python train.py --num_hidden_layers=10 --hidden_size=512 --num_attention_heads=4 --num_key_value_heads=2 --head_dim=128 --intermediate_size=1024 --vocab_size=16384 --hidden_act="swiglu" --norm="rmsnorm" --norm_place="pre" --norm_eps=1e-05 --positions="rope" --rope_theta=31300.0 --rope_fraction=1.0 --qk_norm=false --attn_scale=0.0884 --bias="none" --tie_word_embeddings=false --parallel_block=false --init="trunc" --init_std_qkv=0.0123 --init_std_o=0.0123 --init_std_up=0.0123 --init_std_down=0.0 --optimizer="adamw" --learning_rate=0.00109 --lr_mult_up=0.691 --beta1=0.9 --beta2=0.99 --lr_head=0.0108 --max_grad_norm=1.0 --warmup_steps=304 --schedule="wsd" --decay_fraction=0.605 --decay_shape="linear" --final_lr_fraction=0.05 --batch_tokens=[131072, 262144] --max_seq_len=2048 --doc_mask=false --train_tokens=2158000000 --max_steps=11822 --dataset="wikipedia_en"
MLP neurons of a small language model. Each row is named by its layer, matrix (gate and up: input weights; down: output weights) and neuron, and shows model dimensions 256-511. Each number is 500 + 40 x the weight over its row's rms, rounded and kept within 0 to 999. Numbers have three digits each. A neuron's up and down rows have the sign that makes its largest values positive.
After each neuron's rows, "fires in" lists the words (lower case) most often at its 100 highest values on Wikipedia text that the model never trained on.

L4.gate87:494500503556501462524518521510488540475492509440494520526568483574483473537555506463473492463533497534633533496498525481575566562466459485473486534578544503484437515576475520510563369465502529444532454538499542472569544453536501507474487526441464463488517496532457495505572546533523540548486497510516563473547484462517455453471549496475563486510498401422496444479499420460516484508505596482456498505545509479446499398499530490474476562468517571490449524507466512502514486543556493453517519559483479427505466509505528538466500450510562513528463489507518424505466550509508542469535498497514444572491502456452481460590492418534532556505571511532512576534483526502547521530486509546496509448453491543494477495490513459494468548473434527554469525421466436472502566479489469
L4.up87:522477519504455495442511429505522501575504496463508476482479390503532492539568491488419413555512479466476494554493436525526494527529530483452513664557546472478474522617512507564464506448471491500435485516465530515487540436541486502566461562527496580540457489501523510490476486467546538516506503569471515514485529475445550547426456495501459535467523535550533524471461411487582544549544492496510610557485482525502542532466527457495579452523492497509453469481508450485556501496489499520519445483442428578506466504475437508525479510447532472458514477535478480530466562552477524513489508476483437476526455477495548523492452520532488503531574465526486507515443507480487460452584486456515490525453442431483522446525569489535514451501489489519471485496509548513541529539446496
L4.down87:552539485490548461551440449525547519498540540440527530548573514544497441484502492503477605467401492506500524504440509480556464452507473552530526521449573496562508464479446444469527452512467505502559455488464495512431471537466493432427484521434498519484541448534488459512557539462438462495484464507491467443473452489441494515524581500517504430468488513504435402543519484439512443509463511530537481493544475481425468548504373533533529487556503488500521563525498509508466517434487537432512438488533601442493534523516422555529467401518494443477458436480492500529411503440525486423503442484534456597576500425435498475549474525519510429526472495523501486541566505509476542552436543470475419473575578487468480528490470431505479539538510482506525516460533411485524487477447550
fires in: "it", "that", "which", "written"

L3.gate998:491494504528539445457498518469501478513502447512513412535477507592542525506545448536507552533546512495490487519499495476542530495604503466537575523531566555536487511522500488519539441461554445469479541500510522570490520449490500516520502514450422557457494474483410510515495479486470521457544463615468485475552476548533455503482573464557469512529519453493455462478420455543496497586469533454508518471557493459506525484525559482514518498563462540477487486551549524552541485482505550504496509543532532536484421470509548465484471453561510541553494486527488491485514492476474466465538431525515514481516489464459520439509481397488546538448396587455461444473567532494513490518532491532557501432436481538480509523470556478436555541489422429417454488429513512508445519504447480
L3.up998:451546523569502433512460467468508446483476483438532445554492491533504490495577518505448482500509543535560518504460465547447543514508513549503516509447494485495531567507549543476459506566494455423501484501571444538512561551507562470452516422546522531494526581448512548439475501523496475495485415463574453485569515427515534507573477513415504487495525447508525460524465492433504478465497501521502577534467519437489511464470505511510581565458510505523590556527406452534459485478563456509524556515548462465516479503471468512457522412539529490548475564511519575521487529499460543507454499507503536473544408513518519493484507482500527519504477500496472501531546468489517456463484486490480437480454507450490499545540508472560504463491357505497514519528477506521499578530437410
L3.down998:488545457515483453560459554502435437479531516512515538511468434507502452497518549516495444487531521481517450574424529460533556540499562499473483543498568518498536485527448459520572492467501555484548458476476496554551435450517581461512478490448410469505507467413501473542542502549449511396569472516515502481604482473472465500498533513554501469559492564493507464473463476509525532532512457592457547494464484534445507446477505503526547504540515464529488450512505443461506486506569474534446497502524505464464455460509449541421538474492486482579452520559541484450529473484515497510502596519541482525510487461503496549562527569534539480487556517500517544473527515524508482514424515582521474511551431516538581537475443480493498570500477510400551509567525473435476485448496518
fires in: "s", "can", "that", "had", "should", "not"

L4.gate974:508488498530388501491534500493503440463474408502490444479477513556460544527574496445431492424551482487547497509507501537546521558487469537508521498531539491558508475481517541462473447482500441509477483463490528524470463491491504480474498517518508558447490460435488520463514519460523491496507476450372495519504469522567452507507521515590548490531514487469541426470462503444436503554475544500530523470460530475520510470525555507471488525449453544411470471447516538525542526551564441502560527546501468474573476463507519456541523474515471512468391509465462494477486536582467510464524491384505489532458551468506515455554468495468460517521560489461491488474543540454547537450508545471540499495425506449431559507528562557426480478468447452497502505410489509511436493502548488
L4.up974:498497527454507525469473550520590432508502500507489454560564496440556545481483486482413553487477504555501493563468567534528511400512523490569533535473504495514526534472486553520486436544473574543557535562509511520510478503506483439539551557558519539508558456519508481472519518559515470481504502535492543485475546473471457401530575565502468519481468478558438496521446461493494541500419507498500529480467532459556492459457468511423539523524557470528519497493584528501466482480496564550505495453467561536512483544503494495486472456496474465468452562480518477501536526520528480441510499478437569528479534535482489475521538445505504476526482481496496539543484545483528471486483526560536483534435467410617467417525500529607462534459476510494460520424527553588494546580484457
L4.down974:447496551555476485442495579475426496496485443483488492484478396508504479509546524508465533442496546475565546484497507526565516514489480533563559526500466502540488586459469607449494526453410553429506558480520559456446544516512545504522502563560440461480498527478515496507454468457490533475496543505517501521418525503478527438529476515566463448490466489514493414514440453482469543509474491487460462437460470526519494419519499545522592449486526491529461497582547537422443459436429493489514531484513537514500560503544603465553403412444452530534504545481461493552525522504509470565482457530507418451543437447508469462476569624538575530496494472521482563506557518553509554505504535559521470512497454462426446438535521508532533514455502477458534543471516535485520514469544513
fires in: "that", "which"

L2.gate101:403438492462469507477511509533489587421489505538456499542517532494544495505572495540509529525563426505553516444530455405469445457555470535484393524456535499464528506520506502519591537469460429518482453502513530509535466528535456473510488503460510441482533439515488511499491493528461510463507517580491493411545459576462505519476498443490472515454436486506499503445456502479507534492562485486429483493486497453518490501504501468516488531520404512506488501483493486494537533523541529497573518471471472481563520479470447432568514442585518530477524491452495461473477486478429492521442540459482493468532537535503495512499447504527516470470561421467449508469515522492495547487456505560479538471497507538504515493486518461500479499485443534555442434473417516485495535506466496
L2.up101:494511484479433511461506490527463556498521503438495518543570457472572467511507477493493502408502543514532561494492445527478507509491499570499515565519550540445532517497505569490468555536491581484542518571494491461555490525491568444543561541522391462522462501583565518521459570490423495520523526585439494461529516515498452449513502484481499537400526461455470498523500482497530573517490513526510509535536520466527399470429494509503549520477532441612542442474500436457461532526466460461500525504518509512490436508474497470515526523503542490546499557512511362491436519544525534493500591456415507417505555544480530500478529466549561442494533410495537514485478508482446551484462527531476499576498453463464485500555439433559538537421438500569501557516479508622478484514497496
L2.down101:507477515528448472496545441529462477434442561499541560429509474465419449556536519493448499476512519560482525500466500453521559459510561515504552467501517513522472530551480524529554645546455516554509430567531485543507483556479466540538570590519491416524411610545444484480500523532516495498527404505503443490473534462464491460524465561497510552478531521549485573536514521480481599487483481456550466511529496486484505464377608459506527502490449543501501475533468450488510483585563470492583510500522484493487465469565549500505491574444507472516482510440527473414520575504490447489469537556519535528489475543481461504430478485516503447502506471510537484481535422539574509470481420464481438583482499517512531478550525495524460472523475546469558515544501509572468497468518431
fires in: "that", "following", "so", "such"

L4.gate116:468533520487482479588471509459485522523511499533546481462477503555471473533446550455589523480515495470516478523579489546477505486514614563544538479532505455468497496522575475522506511524555486450428520512492449425474475483544475507555485451499424463502485472522474536518561504547499527509522517427482528512471468492453503544509473498500450502473481574561449511501435488500476498447488482458518556512532469439577492505551522535504485451504427485557463487541530527495519526471483428483523547490509545396579392407489526514536539523560502460498479446546476470491473525471524423513524509469507465573457552514453476466510447554517481513425536477507487521505530522451456536504590426430520506477463406484521473486470485503477479564546492422473475574503467467473486502515471508
L4.up116:492473523480549460492459505500490454488580464458526501536409502541497496544463551519519499409520506506552507541496513551534577575518585544469473489506492518548449474504495404490521484570581422476484560556508486548582483483496488506510496438533468516483493528573547457526467447428529543492519533529532529521550539518484422471491449508466523507497462477556447529510477496433469498487378439485550493508577576557530469499472522499498528518466511413534458526494529521514552440473450506527574505486515554449543479528452523541572525528601449538487496498498517503481577508525544494529469507485479527488616490535549457495407492530518460549492508507513546539476518504491586571582514459515560542450424463502495485490493483433516517520463506521420467504509488485484472505524503534
L4.down116:511517464424489583518473455459559521571477450466486465517554480523518488534483543495491472524417492493479448425498571472482406435446518501589483464509494475521543554539509474544548457499531527528497422555558504555470474575538501406515523443544512576498576455511521532481488447484500508520474530521542474551442571484532542501520483532476499498505509542566556436475477531433552499524527545445566500489440514452557548489454391449492443459492495486527569537565535513557480461508461455448586536497434529468510512437525505539490547485524537508515475456491481487484431539445558495501490528445484475480486519565481501540462498483526467502444518511594470501576557467473480439517493513446499520477596490613466471485530490489388457496554576490534568539548504555456468467465496506
fires in: "of", "s", "was"

L4.gate813:533442441493470540520466500471472472472568532554457514584555477498467446477460498511500509492554418506500520527537488509501499552555523485478391508455512484503479560513542489514413471513558469485403497593484480475465472472526449485539510484435481478520467493523521535613488546527505501501559490499478535509537456430484472478422443434504489527521427483481419490484508495538455500537404523487559541518508559454533461497485541544477475500501548479448486472498467517501467532497557462499523509512480584527513493484542539537581466511571431526501535516498477479490480459512582420527502598509516495496519447452501563473508469540479512474510522484444450539522541501402523516478521488490500537562559506478427519514534522572480473493523507505569468513473452405521514486557450416
L4.up813:488459504495540535529488457448503558505529556480493448510482474485518487459496527465518514552520449466545536574483443576528517551466525475462475467474496489520515493581507537582485466475460444447505466519491527484485465515519512519492502470530512453539503507493518491635481474605473499475537527582587526497486426533439430520459487459518477509512477508466443544469457451589546425476418504486559483554501518497479505518456534524563561532487540522481488571566465493533505477522526459507520530461506529527434511476545509531541423476540469464501560473469448385470496521475475534476471550517499474439498479549414514596500492491455484464453568536487519503418538482458488568515541503483602535492465438527443535534512569508515611533528463532493410471472553448508450514554438513
L4.down813:526539407559530549465475549443434557416493600559484446570478523525449533497457427465468491456456568578520461520502486545453471521522464612435503493548534451485532510438426508485548454475509464513473514519544475446495572518509535479524525538486454499514399509520417470516463487434587492393542474513528475547526481531530425514519488453533472538504516451495516493397500509496561505518409529497530517470507498470509451515449473485515542477465450543516486508572502506537461424478538484452567559563527478511498509546488587465514547518484490577500512459469437476493465480461460484537576517478511534486533470478488456530460507538617520572445524520559452473539534473520488559493494465527428409519531487555517468444544491543507485534467457481519511510504456513476517491582528555
fires in: "to", "into", "from", "with", "of"

L2.gate679:502534415529514513528415513549457509508470460461472497460474454522474477460483542360499532536549474530550548509477491499592510462537477457539415570495509534500488433570459561490519519451511497439490458568482523487462475537476497520490496515548415513533496538521505486433489507519464458476532519506447485500530414490513568494517476520486517528519509489465500528504502488560509451530463482553504502539366489481501482544557503527490522503516456543538571525510457474510492524482509472450510600509498489499476543487462487520567478492470488604517625559532492531508461513529493461548547441473403416517448492546550523512510497505473484420491651583517478388491447517480507490452527510550522509495461564596500520451451499489487458510493487429492512537474460516454526527456509486
L2.up679:515510490478398525529490565474405505488531427527554492472537482466464436458536518476526447571499513540576521487470507489540464464518554513472523592488434407551508443519496522522509583483521492480493500536490532498473468563495572472472494464500458471548524542573467486478476527549453470458536528466517519527431488499480536449531513528510494522499514473478466488493503512517537405566451469465542460501485536440472532506545498507492519495482486535548501525529472495435456538495562482405495553486509557497504541457474497512521480480548474591527538512503510507497457608437533472544515517538439535578419428488534436496506530460474485410557530564511489483522432460513499537419450501553503481491497543558527511513487485486545558575502412523576464502488574572480430502423458525
L2.down679:537448483456466514431480502500477472506546498519562519531528504468548442509466470525475506524285504440476481489441537407501493483536570492545587527470493496510507539432482557555486527462547505498505478508502529555487507528574626441469535502487543509562527467520446497512507574529494507490481485426470520538529451522495483511534551558545418522527457545490453481500516455469497480494588524419594454473546480548448534492531357560445558530443541466531428537499528495444486482480531464533500475454543487484513484511494465519519508542598491532587512507483469508482479499511517443546507473501521507545435484528427511484493486489506569458496481479471508521493521506463423471450471498475476468495554548512565558512542481572566472565549463512522531532535552500477461511528495501
fires in: "beijing", "chicago", "philadelphia", "seattle", "city", "miami"

L4.gate596:531460493487525475457488507506561472475554422503493541493512503451574497568484488512558482476557479488585493467482570491492454590467460424453476494397523534505507561495520504491463533451469473463521561474573508522485505497516519482537399495497560481526476495552485435464520486536525509535490521538507529491567524455581497471561517517483519551425410516454461481502524467458478517536472475462463508585580482536481521549507553492568554442539505504561500529540491470490500441555465505414441460424604489476470445444539466525498471561545500513453492469478534438489461545483552478555473543455461575490474504523487444580548471537510466466565513600493485517469531606506539455486483591588480563493493472456505501472540522444531511479531501556611475525554472506525490522472554453
L4.up596:479465566493550527503436526500462587523549465431454534507491560571476550544525516491497535505500486537523538526482525470510546537531503501484527521490499544543502511520528480489619517511529580479515442477466563529456479563501521514479486464496432469453507456494557505513554526526497502515460542450464495429491519519496498530509467533472468455472526547454523567456525475483514498549488462447528477497615514496553510432457490510512530480522502472538399522515575472493479511499468433423541458480478536574517497524462468515516487508478541504515499559552492442554453490480573555403469542514426496530489520516421518506432548413528550486505448558563509527531525540562473442540479470460473463492518430421540529503507488532509513532462481441518528490587519558533580433525464531
L4.down596:525540457523501536443505514495397436628526464485540464489499516529455504553506447449496539487493469486503527475566508443445425481490527490434441430542409519474457404511529545478475478485483521490505522457471482475483565467445473455536500497566537519528507476466542468496504459529482544470365521430548498502431554479489534575577442488459533502539481528561483470497486524394454534519471540486554514547604491538519518532485509606527545499522467461457494496469536451518490529490424476495514527505426550503528506521519442475507567559483500434447528529552541542562513519504511497471515546482563449462557538478496495527464492487554447515594487555513548521431497631528499494517529485450455518414510454475477491538447501482462518525542501497512517521544442482448484531531558477
fires in: "that", "out"

L2.gate989:505391481498518472474538499453446505430526501532428500511511518530435527498538567461519528529551457517478477513575598525542503479436484561513479467386592510533460502526514481461516471524490496512489552510513408553503453509526528463501452448472486481544535520500524466469503522492517524494478556466454438438506431539504524562527509487488503480494468464514528494526439565441475452541537497461474554475419494450553536469529532508472516525483589555555533548485488475630508523428486486425506477535597487494444534513477529499528579541567464508554508493518552440466520518462504619464516588512404441466521493542562530526510486524597477505472516469565528504501503545460561546573474483407510557542472509503502512519509455463436495502528490479535497539490556525507468492450549509
L2.up989:526482499434468530466530442450487388459495439475509524483489521471505474508434503452453464471507481481481477487501483486432435465497513443471479517453531407499520532512458511524523530533527476592475489554524517486514449474530610493516493519484442518475445493502499525537474490522543477474490447519475561516490623549545482485478537464402482584437473492474509490470551457439477541532549513424536537539486480470504508476581506544475601452493574547510492501490501479501554421521531462507487444461595454453487502487466468453568565604516511484457530547499458465416469542464545473468470512538520470452494525590537517477511514468486508557529554527536446535570465503536430504500449460420417497476514492456538423539475507452540518460499478477541492508493528560524478478464524472
L2.down989:460498487425433466482546531518415450477569467497501520543408535507474488546452444458501485436587513440536489450481500515432547506537568510433470489472521444440458490531489477488506529565554525492450563489510513445529431529560500528458490509508479488581547445390515537545487505423522502558462469526507514516501553473418440489499481474461451540565521503506474467475523428460499557490546539435569580486481507440543477498513626470551498424471479553471457536458516454571517444498521489484487412485499451485513452474486463474549560561511476507480524508527523469490477508475538479550450507529446467501427445528578531535469478564471540493504511433508538512552497485503537501498515494414468500539531478429574476498461455482558506529465478551575492443545497571460477519460486566
fires in: "of", "is", "are", "were", "and"

L2.gate582:477521461541479457516552507460445490499521421468531515518456469456444480504551463461496502595539423555523516501504504510462445463516493475558441484457566506549484478572480500488533501453454539562519527478565442526511487401496499474470470545493425487491475479393424558517486491551429412550586453497519449486507481444541503499438469487469593556503502487506607485429419441474531477457460518551446490495365584515547458539503509476455525512508542457500506531487490476521466523480438451517471598536489532399564513494454518461616517519480531570513429441524556493548576565480457493562507486437480500527509519515530516513385489477538546447539495529416457542511457493520494492508490493485538449481483554440502578474491526562492452502494555483490482435548465538489480485516528544
L2.up582:450505550520493523490531471503448504489519465472485435580513490532522559511572550526387459564491509464482456487504470508497531498537435464549497462539530542552506510578549436507536482478522543524457489525526497514550436492466540504419557528497511526430410535471511521564491548503540440564504502546531349434429564497544448463487504518506486580457484447560498550461524535484527524440422471550522560477512505479476493430399488552498505504522536412490535527525459492394531405533519436527537514482543535464477510527440471512505530583423539460475388489482527576468492588491447499510495537525531499585470452487542509478464513435539517500448543535455517510550491488475455513488509527445524555539471500455528536466512562541505548460533497427479506492570480542476495581515505484
L2.down582:500458451449427495440530510514527389467570461521402491588578546496497487524424517540464521437425536486494482436471526486474543477567488449473532508507465462540497543528527504447426378489454479480484465540522483447502464499550487543505571544461524521518540453416506554479514497438614524481446541449486491489528530493537510499486521475506472410502438459513419449443494520468479483514481510448613473511563451486469467445475422429522444457499529462442442491512453552475559527489475518524481489537509475468496536434515518548571483462502468496473497455479504493504545510471537527460466482542517527485554451489526563447576559497520516475524486530441518492510459510416507428480468469507490477523506465531485448570517567555527483485498425503594540488552511473423483511513515498
fires in: "s", "african", "state"

L2.gate346:457486488538533479538436546565493565520536469451442507441507482585431514546568484533528499545530519449483442501543532524499532505561524412491473443481513543493448466566488545536501507458541523468547410502475558529429584468490476533564442519503433523489510565510491452496515554476544512411514431502492455507483524463473533568527539457501467532454516469508580456517493494442518484527507509456567546457472472435542411527397516439472447499541497562483483538525536570552471533455501508522588494484557533511483489510513469498527566527543482452443577482546536492456483542422553474503455461503446513491509571497445525535531478529498525479444587505562519415524496469469515474463464433549554560457438504510413576486567543558504542545496461498482417439468536522468543543451555492
L2.up346:458540508480591467511536449451452508473461443506508473503479504509547416520518549441479437509515492508498474483455511529470532488457452568552498546463509509520491513520513553456523493500497517522488472565518509454570490528459569454456479487482505498429514468530504485537554487526600529558482548486535498443500469448485401532431465589434531575566463537428543490465545505533489525519497435497462486460462547501490529537482515450442639543486514482471585463441463488499496477494563523462480474546440423414511492450503465541479465478525494489567454497501489496483501534495468525425616469488564480531462518471524469495524484519502504530559486461466479519561520503437540477545429480565490421516423489529515492490439528478480454513467452584493504468541459528518553492465490494
L2.down346:508473510501568475468534528608471489562516475571480422490474490456470485507493544498438519437514412466496484568487534566518522456579501509490522463490529476522574451545556544454539550444500460483486480501533435475417556491498489496469508514479524499444515518504523464522523565484562531564526532481526474503541539479499476550499544537477456510479522487533663498534524470421537459510419503548488453443533488483509436522496558470464439505556545541464505516494534542555438463419486496541493508494456480472478457488462481518489477449546520509474569561513530485510466568422514495522543481486461514539574523461461492466559536495431621528490559559530499475574529488473468464483463449495526488470494501477471523462490488484529507529465443487489513488539554467461562509493531477
fires in: "with"

L3.gate249:443519501463469471516459520506425485527556484534551494442474500595463562520426529491467565465491511537505507497482574524539518483535593499502521538487556493600483490510541561527566552531540523468475525528501518517509470504538497476520498553489467525477462453500483472484483508504424521513524449501569530452501551548528491519517481488486475536475487542546492453513526498426396553419522536459520503471555496468504521458499496508539552472482490550523489535505493465527459506505446448425489455466523529450505452498547594518464456489502550506465491511494486508537536535531529431493452516553509459460508537477536560459554494506524561537476450517466505495541447511442439497576466576470525484493414528538490517507529475465452526496536555522504543584505556472559496555536489482
L3.up249:472476526566486479451472571518508517538493488482530513518405468565470469551494484402565520545562504513459533526532470539561465458528471541457542436483498540476488498543552508562472505464508492491460504408523506520462489512529481424538453470539550511510489509544449526515554519434501453496481494519516429530637466481482565482549487491505451541526526442513599512483424484484492455478458467548573570447531462468503528493496558507478511448518456504506477517510515437546502555471560476444539532524498549484510473461432474565569505497482563487467531489554506483532485554457465547528462475511454450522553534517508516510508485433583566453557441529490386484445506484476524419566546514483543501549412468522483527456434597517475504619483493489533490491522496500518482567480540540
L3.down249:505520454400480511497499418433469494553558426510534503525540578532528520514492539517433558455486476505546481481480529509514530522524543537540535513568533481569459455469482582535542542532479501517529495588475504540463465460525531509480463569449459625461473473499464416515405492541464546512528454519558519472495566541511536504555503442454432513513500544517441456551512496512460501488557551474505508460564525470514415461428449541532491505446445555509472501519497454483470496502464478467497507496493531495498446487559576530464485490449497529528455543495507516480537507492496449557461544533481466547473475472523494502527490551429505530419424462478598508557456454429432527498416496444518498393485471513465516475565437470470556495553507528520555548495533464532482492532513470
fires in: "was", "have", "were", "had", "are", "began"

L2.gate850:454450375461577465453442545504534588456523495558496510462534576527466526541498563474515518474564473490483508599450481497534506579527456405483505453398492566516512496540494523520521457540447509456527471525454498508445481527541579477507481507529459487478466435539541429517478483484575510543511423534467428491467484554501511551487457508514551476454518560477501511475394488512446484477551482411488483501428438557554538486490504463441545534479470568502509538550504516601503465526545535444523545504530476436486509513528517494531530520568519525448502508481492490477462481488505481439590492478483426498481496470505519550505465521472442456493472521459553519512512463520451548590530362488538521532540478516478462545582537513519517477474499510530524519470473512576453530561554480
L2.up850:460463609495495483474493460457408542422472458506504521536481522517515518420543481497430463548497460557499543468554544505513537478473502592471560462535523501527523506534521396523518532488482463464521509611462475531531496503488531542492526493499426509477493573491498523508570473512542507518479447503621532492542475429522446510457549451470495487607430523520511535455495440514550471552503477539449481359461517520451459468517511485533566503482438472472582424466509533463462500515456463519579607482463499470561433393461424500475528438533516511545461523512443517465508551526494523469561521485563494474453443485497488513516474490422498528498490493463496505545533465496557502513461492545481523517498564467483473504521473485423464612493440544467487489467425487450459511502417515
L2.down850:431483417463502488481490433492465498450480531502560513399495514486523511502508468490534458547605508451526462568526429527476491501478439517501536501486474473515427522514532506527478541452464409522498460551441510564398462517474449529483519539525471472511489513508488522559514471510492578487532499498514494486519523517440478549534504489558537511458454528461514508452525490540441439523412507483478445447525527494508512526493563466438580545495549465543497464503426528520507438437525532460484520580413465511546478497490499502499467556552578559540502495524441507439481498472519564510505508557500454508487515441512441485566472474553447466524483456456478474416506513487477547531433474578485556511511463513499572505431549539522523458549491526486451515479465525542542508496458447
fires in: "from", "as"

L2.gate552:436556517529411479514456565445541402463433545487492508532476508522509554529539507488533481534563494438568525490479588480549451453492433532536500554549468513521477540572472551448524458348482441460487462467520555498492497454521478492504417465496569506438499446488519534498493514490540490474494486469422548458523450523498458456474473483530533573522524505510456405430460475530506519506512501410549499561431527473503527490490504524564505504466519490449492495458489528492490509464519529495565506518500425474497537442554520476505517473516520533489458539529498493541428510529444480590483455542550494528452397447456499447550462431578458528522552503486325479531551610409518515489546498523463505490450476493462553445513431503477499473469486478492471502566465479495526572504462421
L2.up552:538472474391466563472420495507511475519550517553500443520519558491572512526505420477510472454501503517519521488527520522534473537516491499558499489499507549537556555529568555461499530485444515464603507518485486488507494522499500512527525479538516490440538527534512518480572513497510482485514526509437553485506522473480526574569504457507504540409480404425468510573494497556433465490458513561463579569504523502494534524462485457504534484522415560502511495502500500517458516517518524537498457455496427553465435502434520485538567515536522469526498521537455475409497474534492524487473476470415558489467552508481451547484503444499499415542532548500506512525591513428517533422467454489461466460450481431532526493554455481520464592478443460498491513486511490518430497408470524
L2.down552:501482495481458482479449467463471447547494488449490473514453498571544534468516526426472505516473461483549615552489513514544520557456543523533507549488503480551477539449513561515467493374454553432470536501480504478527533566527535500457475505486472497470468485500516561497485459473500459449515461536499591458467454538506498517481490515562443492577445513421565409539428529496490495458476504540478538495481482443440603400522420591511493598458483528468551555554475479470450478506515473493478547471540475431497535513540625522493460488494480515516501532495437507478517506560519514520513523527536470453549444503457507546526494592446552569541478474523489543520538508434516508550506551498479511490546525523434541469475523495486495501426442473501507550529461541454491525460511489
fires in: "that", "which"

L3.gate410:523440534445531568468519488464484513512545519508416519435468497425467496556500469468474518496565498457485445536563545422503513559546540482526499502479550511588489455560501541527568511481420450498517544480502536529502503499449516514477433540501452509509586479514513476500521502489494510469532461549477376472584494481486567481523500486536518465483424454461499518476536507524468517464555478498489516491492491514561524542479553490444469436414447464471588609578538488538473513490550488488566511435428499495427434481439530435515470498536489513547434480510489483544507488511476507481534478479464476486482478528429487499456466490470434398434491561494526506463512508527503483540423448490544480511515519552486515506527474504543501420539458529488532554513512495476450535517566526
L3.up410:531500507544579500446471553445494481494450557461498485512507489492445524517500466510498478436510489497546510464457564506521570436494545506517504400452442532469614505457497502449539438512454467450512574527517424491476495486463582477534554487486492491476514505489565528475504477514572539475544500507449483489591428512608458519420543468483422499476525527500442458517472479528448480557540436466461452588497533576473535529508504533491532542485470461523487544534509437436501480527474512583473488526604491468513511561504583494466396581474507553551555522479484518446439526555506457485501503454447458558500508446532489475517501527521461431490492577558485511472478498495467507440554621516478463523522502474440437510477515515433497551477497492466545465493503431458490530511494464
L3.down410:483612522442487418519481536475491541535474483477501455487457504530533525449443511528496540499501460565495559549534543465489569532613521474517592471517524391591411526451510476504438551507474527533412519540485509523562467560522483517547427442482469543584566450535483511461531568579535455447540455406522498477527432517466481472468546516498496556441475410556559549519454500507525501528523505551498438507565493509457558497470443500473555501502601513447477525489433433470553450508485501520501539548422529508536503511508474541548477502514552528477547485547503520427592438483541480471405529518510530500467472543506526491449495502452537532437503502506502442495501508528453476526473526594504539576476513481498583594500403438543528482484474496526520500495559507489508499521547512
fires in: "part", "year", "years", "days", "season", "day"